config = dict(
    num_hidden_layers=15,
    qk_norm=False,
    lr_head=0.00826,
    max_grad_norm=1.0,
    train_tokens=152600000,
)
MLP neurons of a small language model. Each row is named by its layer, matrix (gate and up: input weights; down: output weights) and neuron, and shows model dimensions 0-159. Each number is 500 + 40 x the weight over its row's rms, rounded and kept within 0 to 999. Numbers have three digits each. A neuron's up and down rows have the sign that makes its largest values positive.
Before each neuron's rows, "fires on" lists the tokens most often at its 100 highest values on Wikipedia text that the model never trained on.

fires on: "-", "–", "m", "b", "M", "'"
L8.gate170:486473517535477509499451562481470508464556517464508509504465483594512566532493450413452448488493545537517487536511492507501576509451488519504480561528551526522474469426534546488519513539513557504527450522429551474545502480437435507461433589546519416584478459466460497542504520466488521505476551474497511556485484502495534504520446458500471458455492480587535531394502497530453523402515538552502531520548469489470475511490500538506562463476475566626487554515542485481451568507457488
L8.up170:489493548496557500479559516506460488461537436508441406534512465504504495555493538468530443463543481477476504540509464556449456500438513579441492488476509549502472482512490499491446590538473504589550491468463560598499561503408471500417500574526518527453391547473476439541450454515560524508453478478513511532559465513480481514512543551437458534514516563470480468477508491506526534473481530547593441490476470488507494460499479493452459500482471529524457440449558551454473562483498468
L8.down170:497494567486515510467438509538514579510528492487530555397473618542466452503537473485462491447567518607465490491512516490514458555510497576555501601470519468499521423469522476474554469484557570451484546475506530465489418515432467480499507565479562453518471450493507474534518485542487505561453483461455467475493436552480464513476467530487443501571534496535442525408465518524484520524602480455521512484522484506514470531492482448475468499525543510468479561476506487448580506519492536

fires on: "O", "sub", "out", "Not", "pos", "pur"
L8.gate205:543566564490481514470534449472467441490457489529517513499498539508539495467466460542501488474483500475512490617460465414487583559465455507480575496547460452558576535527473514576477490497499536485504520554467359529510465426527532440532505520456494475461507474475507455488428513488416481519446487506543483446486494519544483486558477500411469517491514547520434506484480457509490522533542500432411516494445484373480481450542510521530471496449453441513490518477548490489470482496465487
L8.up205:452461469485506559393451482459529483500483511526503539539453463461475578569507491521466455497485527497546514554484484463501516521509508521462567517485422498498474463477458454433503437506485482572457501478492446495524434502603461500507505556486495483533551541437457466499423491501505523572559460521545507506462508481491506553518511487605539448556456475407474540556461469530538575524511571499573565415487477532513524457520483569478528525536511489459438482550489468541569521508459481
L8.down205:468524471541552467529492504417480458474477523471395489543528535456494509554555437556415518586501494476554466531530480545498575547474443508490486480517510532550650540493510507481474558522545509490509499521504465471530490544442481552530544498508446496566560498491404416457539457548503529540527546518476526514573480571477410462484533464524476511503496485420485497453470453487443567519489471480496518517499477490524501489532523491499456514492494526529501395508510578486498487532506430

fires on: "i", "-", "ind", "un", "at", "en"
L12.gate30:424496497484568503470542441489474528467464577516494474445507495574490465475489551463547505488508481520477465582430513524490501536497566556479480479498548471503477504456559535491445515465532525536458513502524478474499479527443581495549543515493444518527478490516482473541560508544547460544397540455540610423513522477487559457544504472427554514542530530500493531437415582547442565402530470493473453497471496542471545475461488482447477441491501582570488519505485506450508487515522468
L12.up30:561529490503410468531539475586454540500410534459473459517511456504485501580438553449522526504421493527522493604529504512489528523457452549490492482499456556507523493552498498518432494484491479530469489473455490506429580466490502528472469537576553404489504463534466469588469538479545522511468465512521493509545470465466480509503417537532429493459502466490501457506457485535509573442549514494535493489478491459504515531640513440577529452411506487509518526492509520519492561488542522
L12.down30:469442501491507577533502434473506517463463466543516518551561464504522541547453428467502510542490431526548518513462479547459507513535502566472511526599460498520526451492451598528504470470526510537509507501504447488509518437502483465489452533568536473462479479445357466548513489531469511550514494457546459435471511501464492478542527459534564485545537476552459511538500491462455531543508561414471415558519541519492480460446526479561532515545505388477491458455496458506529453517522432

fires on: "\n\n", "ers", "om", "career"
L3.gate128:469496533513522491608557493544479507554540571440515470458470518520494488559455495542445514466508421451501449471471545511618586449513524510472446580523471532530493451459511531495498511537512515482513519526490430558510540536561524512495468503493535429492465485481544471515436447468531463486492541489580545514452495486502543566530519520404480518541487458448480550483537523417554479517538445511484427519446449556551498466507508480490573490547482539512511483576553535551424492487507527
L3.up128:502484530475464496488568512453498501489489529491535480468481552481527585429465605544534469528504476418451480479538467527518541496516580481456476495562498506450510476454478497435532547603492521468520579562453513532512512523525583512512448598503502534521547571493502451474468440475513471507554410456484488469525543528518540456473554459510460565603449494472518489508461541495495547505559464536512463519531451458598536468468501463498468510546460514532498473514578556535503506487449486
L3.down128:414550452513496489494503467562500518464569491452426513477530456591531499585519475517487477429503518483418497594420553522556461421489510433497473548483508416551509450422492512448586556438473442515497518494508507478535515431521521550508507542474430530470451485496461424441447469475470474436501523502494503464482435476487523507534503577545449494544450476498467518476539497528442494550531490527467476534537440517453479527516476482530475516512458466542507482548515525511493501549415521

fires on: "- ", "| ", "iti", "st", "eded ", "\n\n"
L3.gate578:448499485454462543548573573474421507549496439513473592456484500490559446488462520552394525509468563429553546543484488521419528512506507517448449522502487464478545462558466555462529487501469451503503577489496479512479518517485510506472443536392472499461550465566521534501464518507450452513516433501538467555478493520513460513504494431462499440507485479506459474509487569480445423441566405450470482500478499501490521508534570518529485513503420485491552507555550543526506490493426515
L3.up578:471486438473503412519483515538425494496473490463565581519460561522511549520426468495467595481462496446519514492517452490545530471507521473523524538467472513474466537464491400522540464520487542540549466535515464465464557485511502475520464570502564446514466522510478559484508532480519395433435474415523540549467463541430525555462495563503526462555435414511458494440534459441466421480533493475460433550515477470565505498493545493474464476476483543493481470531508482489484444507529566
L3.down578:547440513476582485548578462462514477503484514454501496600580441535480490503462491458539465464540463516477446456453442478499444470495514501466446508477496516536440486455560469589485483454473521510459503513474444500450425497511464527470474470412576485514512574507433548500497581503491454433524487492589475400458606513462540527498512497580534494493465528515514492559546476561496542422493459486510491503488498505446492498471488501496515547511485431496529522497490522497479513531453400

fires on: ", ", "er", "used ", "e", "t", "ed "
L5.gate546:603522521474493489462496420409428528468531564578432496494528506512525520400481504498448522543501491464499442574537490447456526448523504559528495468496463520536503486467524476515448484432477510446421500507547605353512505449506525516488534564448500515469526480566461489440488466497466462485514430491486471485520492481518487386434521504502519468511493446516493555498502523561482485505503502496524543473475493537469426476486536526462566521504505489465517533432493513561504526516565475
L5.up546:525540516500453516490477507473513510466526475448453476503538505473441489457549529407505535480480441546485435540547528547466413439449438589472475463515460541474488514474517517440482497517525416515568561549573557525553480463473450406592523521474476527462506475537496544565484497510579437529531442437492469520508582494503466468546487526493485550503540492532538591517498529554562512520486477463473531526502549504455486535474483462499476520416458479509463503551471546469471501407506523
L5.down546:440521463496515396512482431469454488560560485554507498499496451503508518508411512483468467508476486482513529460495446459417497588572464475434502493481475522492553460490520543490491482590416524436451428484489493574485435502433582468534588446537512514419457504538510541530472525491532517458486465524502464495475453498517519532447458520570434508472518516507524459529506488505575569517517594505591507486550526481531533461491482524481509492492560447526480515556465483535500482563473482

fires on: "or", "ad ", "ad", "jec", "ep"
L5.gate300:538487536504417477569487488528537467498517459521546454565481531573535462494514560491500505433519493492521501468476552509549502507430458447520512511472507523504503463519490467505442461519498562513539488467508496498503528468525504573567437512508445478557474503491470483531532494510516509463489602408518508511508558533537560528497512523520529429527467441507499549523467498537483467530540445506542490491437419501491494412553584587524430610460537502527476513565530463374462509506476581
L5.up300:449490509454473476461490518438481542485434555496501495513456534467502540479499510442482504435568582404472513498444537505456508516559461564563500468397437427483491501466479488527468481561516532526534513539519545475573496552561507505540507425526493517545496531450542441562489480544452558497472532462497532496528497536472537469561462460454547511454480414500466545513467528445476518507509440476484454517394443474515534574479506515463502488475479576465444499495528448525409502490435501
L5.down300:480583488465499463463496522499422570467534542512408475525500509498573457469523501490519491486573551580524532453498500457464466356451450568484520548496502470517479492511464504502471474569455456442615553572442475476533485504445454488486471462520538492518535490458500453519491444452460463585551486497496580462463480481572423451509451517437466513493513517470460529527514523477431501552492471493471499484540490494488444496486459551480516445516531516531505536468517504454501535452461558

fires on: "y", "ar", "ti", "il", "it", "al"
L8.gate413:474509567491523522565508566507484521383524481550574521482455511483504526450489435456516454485474476507486565513459541487497552482489520521500567520486485496485565396539543502464445534513523470446541521483491535545532513548575423488460471482566482552408496461444461548472463450477508516443439455553488508502507498501550495477490478496461570515484458456490526469567534515534503438541493559448527503549441557501517457460483532509497561402436571498461534536493551517509512471584546517
L8.up413:442458550436540526571623472510510474515524479550503420449493478489489477500472508560506543537485466495555554543498497520520498448486458530490553506482464504456510506589600441470514523488487465512467510531490556530471473478479459522460399476493522516487554516495529539494541469488510487573549467489504506513492466540507462423474497426588490467455506411454466416611544475554473527471533479488491484488491493444524507449472575465493510546493502531522575504442534458462487444581504515
L8.down413:487515516483406499497479522577480570446566523538534476504448544496462498462538474454519480520578513484565490507481561498506566448528489585492479492566470474533453426534574494486448491477493496480582497467535496451522474552423542417578510546529471533438447524481511492472445476517505493486500457492528478425576519533564497467520514549481537529521453535463525499531491457494523479482503480569465480526515468509463603455518471469441505531421446513491482514499491592453476427490419532

fires on: "z", "os", "Z", "e", "al"
L9.gate185:449456529446506526540490532599470454518487496552548476508521524522487526519465490434511435486468435449548485492487503516529434495559496532512552505493459492566445516510508538520505514434501453475615521498543415495519451425487471446458475428496495567537529450533487443589506474532467480450471536447513552480493465505436606524504506445494532525519520522542540469457533478459542471457514467513502511544462532534485515450500450507492434416560502509549483464545411429477468430535498502
L9.up185:477486516503534477489544491435503537490500490484546534458453522559520559520509497438484446512462482489450524563515539507420563505525484541538505464524576464480509550536551620489496576526503445472435531533508482479532437429559529499439438529525479495462472517516492509467524456526497509511425450512537577453448489570473444483574437500502483566479478497539519599517557440555491484536558462531479526532494498556517559492502462547485392432484465475538530512522455470535551508487524455
L9.down185:450556489559487480525463518546503571535520496516505455461485440539467532527454478492520512481495425451523583413531516497405430494521494526518469476496469501471490445537460445455442440482577492569520522532436478481479480475537493487561476469499560501458529556537414455537514454425480460494524494531551462510542509403461508475535551456580513445486539500525487577497457455506531518548474491522480458472514522468540513476436411525521440477490518569450467475603502468506478496453496529

fires on: "i", "New ", "en", "in", "Bro", "ro"
L9.gate325:416541511467556520474495516475503487472448483440497464446519473585499481535424552521532581528487588495525552549545455485541506489497438540519503527463488445469448467545430552522524555474549443507489495530510458478493539522500503430537464535538512449439555521482506545570504555412487485520526511485536508470466483529478560452486389478489480521565508479517529587450435397455549527422476580451534506539494505537443514510511541483519500530510487510476544570502515515551500524517467518
L9.up325:517509535527524472465509456486551550565503496494542444442517535521490548423546512388477507483439532487529473554485497468459474472489465502520437497523509530443541508467430434503465477460470495467481473475560403419464556484454480470448476464570418429475544529515411494539458497481586506514530513447489487403548486497476547488510462578507428496497527492522513499523408468537490550495506544452518495542476487572513583526493520478486468478532510509509432507505559435463532498453539494
L9.down325:518530533425542462518554512531508522439454476554587538466507502568472523582494536452501480501489601501489441574556496471528522553557439473537476482482448489497513477437507513561447507539463486458522490467583521495590470488488505480471529501649491492490520429513492525537521578514452507526530520502504539486519477531485486523534451517528549476563503430506566547422536442499497554504505511482446570542555524526509463506514546506517521509495532473469571502544564486527492484402481510

fires on: "as", "mar", "si", "di", "to ", "li"
L5.gate35:513495559560490480495524493568510531528492464496457502481577490552503509473516551541491465496516458518545563485517417546526558504496498571489533506481442492532462521547453556532537476526537551438419477566500470587498528547530525499440461518479587546544505487469432575579493523420550495514517497455489493531496461507509450538467541487396424560482541534511530470511531452462472469419514496548560486571506441519520486511523517524503485480400523514437539499495495516588504535538488557
L5.up35:468466469498510446559519529560525517519429539460538555483473565479550547480463528578507470477473515546578507508522588467516512462478428494508501486527527530513566473523490479451464462490409506563466499437464525534538423564504569509460428551491530540464485489561536486532506486487500453441481474526534502545477509479539510512434563532432515391477482501517481581545550440431497485525498468415464515494458494563480455436418509480527449503511496501510499449500477486530514469440438546
L5.down35:498487474446540443444514506460445560450556488493507547542588496447546572455541514494430502498456492532484516448486488505534539526486557497458476407556544546507540504481462460544489511525582463504507487535489534498457450569439490524551517515468541455515607557542441500523501480477529535542473545427488462493466540500516583521544487519544487519437477522474535521462534462442529492503441550486485558512463527497520475400530494547537528471549524594529486471548463448480493438568515444

fires on: "z", "ic", "Z", "u"
L8.gate395:467502591522532491520508493578471549438474533513478481415424492562458480470466516519512528547476516485540470506544541527482471505535499521509520486423537485550522495496535518492484468470452445490533544522526520473512485555533482494502519530559612580464492529502507411497568464520497560504438489436494461543515478442501522428478475486489489519573545566457536494570473534494540426442493420465489519454469497521505420468526522405503507410414466481582479489485525463509455554498452500
L8.up395:462479487528484558575515520496576522524504546524498509475553531513531522549549442461409509482411442471499517525556457507460536462500552530506482489490547465533485497484530521556464497515455521526583453561511462467490437446569516565467484537531495553472444485479530540414516546516492440533508478514518595572510502518457513484497424488512514483506487608526482474413442454523497486505512549439469453517470445515488553540567534525434421507418539476480503525551475546449495457518465489
L8.down395:446564457461506524522498474528477505591436476488526472399492534562476558581554545450476547575569520551516508441485490460521508461483491475510529462557549493501526507478499515418546444459484455530412497460565458481517506457514521471514503486619539530547478472484480485527468563503453446501507536513517450526527532480474403518488508537528489458503500485475559472505465450531480491475453461477549523528442505511437504506417469472456527406549484509464475446530434436484456471547466498

fires on: "er", "or", "ep", "our", "th"
L4.gate104:456488540461471507518522584460521490514448507490481523542502545577561525430502537521500509531502491487471494449575554491506553429512455535470527523463480486521493461491498517464464512507545531519553483549504452490480471488561450479612443518538512514474469444443506542523511503487457492544572548460509403540453514502549494517589499456513415464489474486451524562515534463488513537589563502528462454516467428483486451472438528477505520556467468527524545459584543425569525558477495582
L4.up104:482479502425468542512502523483494505504508543468521483446579482480497566546465500490558541570482520515550490493499483469514416508495477516487572524527455498531523475516540513444443533557476435533447541541480568607454496413479484419493496470471522528449440409455501464516475484479526485433515553526446561511425444511494561496541513496517542469450484556450507544508497444474541508538422475509579466574449489431474477562511513508442554501464532520427548527526489440453514488484455485
L4.down104:576450443504532537521548455488498541454581516510480548432505514523529492502460489509456602565480415537561512448556528560567573529512454509418533512549481481489501458506520552476515446477519509530526529533496483494505530461541590471467520526493563534428575475456569544499518496512517500492527543459495540460521491506446469481532448536466479461547555485472475481541519429480554444477547463524587483510453518530467538577508427469544522466593492506522536487501473537544533492486428486

fires on: "M", "C", "A", "-", "V"
L11.gate69:482515506438520543463468487506522509442468477511508558526477516507492543456487484459538406426496557496499515471489517510555542551513490498543523512380470524509536536439460465526521497480466465465515550514468485411583544429507500501444486562565510457458506535509496466525354480479524470415553465511526516555426422500492537528506503511530530527481558541500458567510411523482474507453473530476503471516509465451546586516493583437466532507496502468483497536471498519507570462483556446
L11.up69:458418587564539459484429470496484406547549504446549467456491602488493534491527527496531469431551499472482516498413501552500508545407489562516467471499555527553489480490541510455474518555512474497513497451507524519502427464510486557443530531601504530488426480495559511489501463506521457465452546455488529493558563478511443473496609565516441485568474535444459446517509456477524544454504453531520456545492464508464520483502538473486476516499490468523515518442506492553558570509497483
L11.down69:511486636483595501518479456482453492481480452517450578530531539529485488482540499485485558541513569501554510547546492593498581444486472499519483473442551544531480520544442472502575554459514450442495523547536495544450498468449471504515463551492478516478564505496507553477552461522458498410485482517541500555509486459502461509503525460522505480496528480527560470469438535542431586495504524464535443441559540502454564410467499496466572477462531517535467533511499514522552520505466427

fires on: "le", "y", "s"
L5.gate140:545465493492445494527531573533494506507498443510499511431445547544460474496550480486466495465508520550533482471525473499483430497486413514482505560555517478437516417528484454487491529561511492493460591475539499493573465480502524541487565500493497527466527514412513501555418465456512516432446578520479517523530450498470526543444518556439527513504461441511516418410456494503432539514525515446424454510472517481459499474539614470487530555494545543584488503525552436536485478470449506
L5.up140:403431517441511454466514461523502434499463503552580539465552512452527511375443436551449502486513438433554460519502536458515506495497479571535493475476477506501510497572505509492483539547458517586506555488557530549437483458522469496469503477517463479428537481459538512487472588408492510506532442544448467474523527497483534450502485483462508526410443447473494505560498491486545518503439506448541511492461496495476462511509525530532502407487498538465562503481468582401500499505516504
L5.down140:545491540451531449563550470587426524468544524523474531462462504488508460548541535516506455535544462487547498511570478538514477490512498536476543557587443502500503473463545472531490519510423419439517490466531544507526529481444567443529452477552493472553499501480499467471548483497425506507533466502495388439517522479517475536488495522471403549568486490489518510478456495546506489494478416404570436517518555511514485616459465515543454518449528562565558520469506512478528486485490508

fires on: "od", "Arm", "ab", "sp", "Histor", "ph"
L9.gate229:543489502526501534412540424541479525457545441505539436454510417469476472505456485485535502476469490527452468450463511501572516526481519509460560505528531502518423525523549514474496600478567466496514480531545482475461476464543457546461425515483538542512413511489438491547537434523408491529508494532432446516515489536436479496511543536404422457442469437573581517512534547509491476487509467439450537479474487493469461527535446481478529555524480466444492416464521497477527489520507551
L9.up229:496611468538524529516546489519530523545520443465540466445494519484540485522497537526488448442509585565490517466479433461420488445497457469477534466505557482463522507519446446430541423483556457524514511526510557513443516520532439505484485535513555498469455462471465482575503514462511563471541515459399430478426547414484577551522469540525463480455497519451471485474524517521490523470495507458517440469512604448491451498488541509470465494499433549535496504513495498510403416480498503
L9.down229:517489511472474571490479522521528482429509432509480459523502495512537464533523416475474603408506469521454441484547433507448523468524516458510501393527450532563485534487519458493492437492563529509468488471619471476489502515515515526439445524487561528384469516538489457489476485463505558543476483498462433545524512468512480551515519472506520535498500506493499522516578520504498467474432512438520421549466566521525525477534479435485448541610527506481457559501414479490475498490501445

fires on: "- ", "\n\n"
L2.gate130:472447490481470417540522438461516501558458518512525458476543500488502435551552538542517504452500458437490481508471419451450539465461625459537528523522480566493474447459477498439468462460524435481466499531504496445547504485526480546456425571491549483475513509566504500431513441454452427497496477524520556491464445508439574563460544462478508494421469518493418535498510486435508417466519511412437460468497529539476519460501475478496536497525521451506522463529508435444501463486485498
L2.up130:492446468447423479488474444484495527520443518490513494416489470456523500477451483533567502475579529422500480544501450502435544515426535437553498470502441503485454515482446453460444492504546487534513499491464496435546544485530474485478455512525538487429571483513512506370577429493479415472489487494506548461477495473452579517493480478474565487489455523489471466513483472543480408450524471472458509470504472546475552414563531450505484456483444470519524466565513480456492427536458465
L2.down130:445454432457521488466491483480545507491494562487559459496531514517499458488539519461542529471546534460444474490456455474462539506438504400498471430485565483457539456503512482497469497510484491463524433489530429525567498396487550462521498505439486506501534563464495533476505436511509509584511492515536510535524491498455489481470478484524565469539505517548549440526537431600486440457499433502491546497580522493497485461489491476460500497508443362530407534489577578537473526539531468

fires on: "-", "= "
L4.gate593:497474471394455485520424501458471545458561521461513566477504497547495568496506515455447548529444559486479555481503483531468566583484518497460593505484459543494477513457518519517472469510460504529528474540501419439470509436479571537481468562508515474515462506468502557509449471507422491549507431525506519604469439493489488523461530486441548405543479527517544556503486541573514538447502476508510539454516469451495468419435570477541529493475559494476488478485466445492473545440547501
L4.up593:539437490477545540521498513520446483502560466449461493459511486562496605481518514505485483410496497464523485515515575536519554514484506452449480509457520557484526524480497590524423470552559519554572552461499514491461436524464492510469452484496458453466435539528521464496454529444469462504462427580493509507498452461487432489521472535450504451557497525561453501487491526491507554519595557554605482475472500456544455454481532411580545500463490545490494465507468556540503504492564518
L4.down593:506470561493426482511527477479520536520510531531538468470502554520468525481591525526575507489536470505568461538535546462437483550517528533533538480508577497521531516490452497455531514508506505449406560496580588546479444442538490456453513510559509495414531464559463528537465460506459476470494480500580550556462486496504506511555566554488528486503496514471532585414470503480458453593534472544564455449472496497523503436533487492492474560434455500495498562523560552484518470491581488

fires on: "m", "ev", "e", "them", "B", "inv"
L9.gate118:510479541538524547520492544470470451515551506551496504507455532479559539424500568502492504478477498495518539516462447531396453539437506530461512476449526466643465471516508488416461479467566501471517507508518557509476494532448535491539471485514516496480437493553504474489488509426501441548513584523582532477462457482425529472471467474538449494514516426496539495503570477489484430512489513447594494492523543508409452461494555546506541527504446454545492481560472519446489548402497488
L9.up118:448558464555563480574510589483466469475499499500513530488503458445530499470510529466535521423478512562493453410505431534486510507465480574519534464484470494541514498527553482444461455522423490562481480514510451419461457434525493487517494487488486589421529523528521476495418494517423513553460517481500520441486558515508475457557499500489538509569506475569428543491544493501531460511498542550552504479512485454514566487502579551528420519448459543517522614489524490482493536550460449
L9.down118:488484453587459504538575435500480548496513446528453518522503495587607402471486470499521575507487531474508510519478458461448426510416569541511488441502500474571527498477428581498457508554500496482492523550544571524508469473570511541453498555567516477459499512495446502511558528487489442507554502579542515562505481449521585517534507520496480523567495403529528503496492569499447458467507522461507541499467501536475479504527467407508451581514492482543474528470487517540495503496499527

fires on: "ph", "V", "Histor", "Mus", "stud"
L11.gate37:509570558494517510526438510461546513471541505489499584517499481565560514469566453518541500464529504583463484514540439525502490510561530461494546528470483460504501527477528492433520553470581510495501547529489521494579445495573509542433489475525572488549500392498495566512507503531514484492466514538506473510525553406448546495488487395433522553442468464576537492521452546506497501451524514526575506502536540477467429460511508476497526542553469472460500475476461527533435590562492568
L11.up37:503539494571542484512454520525461490505539510519475555490470512434479537524486510481562471545514557548478495447528443482457433525386501486490484554479551425545500499499494500444469541518428473503472521466521492516411422554550404466486456555530530519450498406495522534484497495470530524456475481435540458419500561475502498525493467523488497520494491497414453523523517465472508502546540460499550464618556486468480461562458516526450455457529441461530526438501480400492485532507491445
L11.down37:521495530525464516485521481514509481516486494471567490521519526574489490455488433594497470494445515461535513530519521526485467567550577482431450455439530497486542505434485456455519416484527526518570470468494484422503479461508576431460484457582561513525452488587479485528520525485461531473533466500506461603557442433516550453514506470436525525410502501465503505483449566455501499549436488489518541517392537557527501573513514502531507558553515499457491495479513528494470427511466548

fires on: "ab", "sp", "ra", "ad", "dep", "od"
L4.gate289:522577486537572560495556485542563433464514501530482465430462543536488508516449527472531410426530488423521515470469477484440472471457441528472458519453544465542516453504470547459464509545466449467504451559436434549509504594497498486500518500475556504469444451450460484475461531448521585493483507490473485512477565522466526508505568520459462480479470505492472505451487497428465512547562468462465471472466552516533540532463505503573503477485559590488522515456416429538543426517487520
L4.up289:489578502590572498530522445541547476460538445563532520485475522588531517518472497487518433426580532491501504465468547447517517474461432517461474465504577454532458468488464583499517479522462499485455456537452462514489440553459506528480500466464533484483511497505445487585462605460510524510542548512442473518473503452506539576527529502426519506453493561507471477534482452420497519506519490426476464512482516534522525531433505481577537480505471566475551537500422410459532460493518505
L4.down289:448530493477437481513523509484469499526561419546523538499506466416606568461491549488459534536453567605519473527595506457530486438514485477494483468485486488473540527464472492499536501464581539521528518520558479503496449538449502462461388459465561455475487521512432506528545507554578484497548521518478390515526485534459518512538504482495506508491463463492412506477480471431496491496576566515468514462504485533437504508447453468458462481509489554454463525481509569447465484465544546

fires on: "- ", "Cour", "′"
L2.gate139:497429515491498504493464526413507444518492452493519465510476496471526447573531485500475545462468433463451505538498410432428523383462543539510480451471433493470471457456465527494482503467476459533476538488425520482494436408514435432486440533527450431499494557501548539554533465498480490548505540514490504518505491546480466524576514519495460476466468465495509455561414522553500501572528581508452511520492489580469553514514543517542447480524452468526423484501553499467470494582522500
L2.up139:452450475509499514539506542492511439531529523463523512457425523484494486489496501466502549483513442460468479520481376481463520476447535547528503438510483477451501468464496580544500534500469471577477519515457490490468433445514487489450391494505418487470494533546504524540514498488494422587449508490516471524509552577430494538543577568511474434463517410498476454478433510520505486569520518502477467553457490575546503452562546496521436446571474478544434512561525506457473495529545490
L2.down139:452419508530450469539615529582542491520500573471510507493432528553501499436501542426561548510557556517530469560495488444455552530557550537471474517527445474435537524480450462500546446548500576496512530476514471473524467562529498482498481539471506552484528551443482476557480488549446496503513526483526542502535552515499505539524459525494539526522513450480497492520506506577487440437500420584472562529488518476525451477466463446532522465511537559494492576560544528420543555510553497

fires on: "inv", "vi", "ev", "inc", "Ev", "Rev"
L8.gate441:509527455596598511462494504535483489510509478497477550500499540490513473418521496554438493496511423459583491483395524551503498476457513540508498487470467407572437523452514516526471440530546538503465544467526473496434482505418494481520560528494538487476472547522497556534450503450522551501434467568521525443501505480463448504471472497576547471496441458490491421496527487562583476555436497572503537515422498512507480501470425507504432514483538492541491464582437536503493514485507544
L8.up441:431572531476554513470500522533457511442518527497544435503498446437524471423526499448483366524495514514566556503516470440549456528568498469447569478496496509468465546469483498409461567547519494482488474571554498492497536536456484501527465535434534480538530523514507499500502489414498458497486450477549515463523529563425505444414529431537533518523491425522465467506547475491600525487522531501503548449419489538489485429464569522506510485547519539539490557517487547521493528490478518
L8.down441:541481491492540468501471434574541440506547536510482501480507474517536488466513485577464544564483482500575434523524551521451520473484519497492486489453433403563528419487540520575432503491557486520431527468592458506442441489514495552421535504568515544494491452435516472543516458472528499443507525513516583507468485528502459553554508478510572508487463410427547414526468484538523455530521460494502534544502429485528476473466471533488476509496530489514486521561424551483559443496532510

fires on: "i", "a", "en", "o"
L9.gate492:502528472494541509558481542555490512494518512517486523467507398459506492472500557481534587484509527486558480531452605449526509496478486555482501537505540456562508513611406504542519541521486505486537546492620576529539494482460453451537442501486545489454537537565537528560435438511457463555531547540459558466548491491457543528579478501489512507543478457547571541492505507410488487462482573501455578506480477471471516469514498558546465493538538503456484534474483517534462518530534506
L9.up492:521509527522490596562551498440538523438479530500473474504479495433460494462493548456490575495479491473457513511522450467513510550540523488473518600570487439494549491582500532546526544534437547488531553456535472544490457494485502539470523422443439464518590541567495532474469464473532512488507537427494512495538463484470509531571447506487573564498535423537552476474450407543504533480545470523477480509432558470445504512478503515448489432565554434452503475465470488501518452479536463
L9.down492:540568531481462426480516483543537555572496462444492514471574531527484476467434531454561414509557520473441549512542524423518512512537485479521488491516520494533488573456528501533516526484478486499476367515583499534557534475491511513512470426579504416464532447492504413456501551437577506480530494559500545472523497541469526454504455471499486539475544542508505540507528514435478483478536539514436509517604477588462525513433457489511443525468472518517542492479461490456552486487494518

fires on: "-"
L4.gate492:574458508472496484498596461430417496425544531473523445533486501561525459457559502546497514487479573424491478529478545433468538495491432503488506479522480510413533522464507538495491493564469504452543494504477487490521454460480481534492483530528475486487403454494490505586464488440506502542478520476530573518502536474511501499474548511515505512536426445466511591491582521528533575501476503526524601415524457427447547424525516527478512587513500489534432537455463466518482549479526497
L4.up492:507492513487506493504595513521497521471529517517497474520550524619381482553496515501478545559570542447516496504480522473609517462532484452452465526475482498480470539475479566498439502451514560491479483520517453485536429453556502496459474487522479469529471499475484475630454476505549464456447456425645439510507555531501501451513528493497514443533472473513473526458489502565489472463520448527485501473504403498508495468504453499572482523466439499554505504450480514490525491562544528
L4.down492:507525464443475430472519508542512508441401497489527468548453576543584538475565535462547510510539532503533507493497468448458549447482482525515547481423485454527518534522445539515464555529427482436531495520539481463548409537481472504521476563576455541481493482484540449453487516573532508504526452484519554542491509588432474502489545485485560541478512518463460528524501468525474535453594463589458507504515443462469518502468514520492478446446436565498543545514538493561484492486564561

fires on: "- ", "v", "Med", "N ", "A "
L3.gate476:501558486461446445528437475473517480498506466444539510465477454495472498500484476513494493518499476435455529526509475452453537530442559525509489489427472474529518508495472530517515473510483477457470522541459503464510571542545587466566505448513447450576469468542539545483541488468469445562485419568474526424538492464610506521464399500525556468516517487507460523466495487527518504482494436497492539412538552535418430513560471471458545531508486530477444475493437513534504363548484497
L3.up476:473458467482506549538479490420451449516500500475488514431509413447480464500489496461462422534530479554496530499476508536491536525472497526494448488519448564520446549473497509481474581465457440484512451438471517578530593513532544436461479452473439532437537510549452507526521454545453428472490501469492486430471560503495471526478448584492566520477491479539497476503548515548565458443476472472459528459482442522470503528572480438483581513572442467476495493454520559450523443514439450
L3.down476:523514425490549417443464506520554464513502509478541502417512515535460484511521482478523524491500474451505445492502504501543504415419362536532488508482453518535509576504505507524470481585483583536447526538507521505461425510534514480504566536492498475487491469518570503467478535499535464486506457511517510398537483536505461480508565518513516405547541541438464481519529481507487506508542492505456536607512504558482479482543540505490430522461497476487503572547516577361544500502494512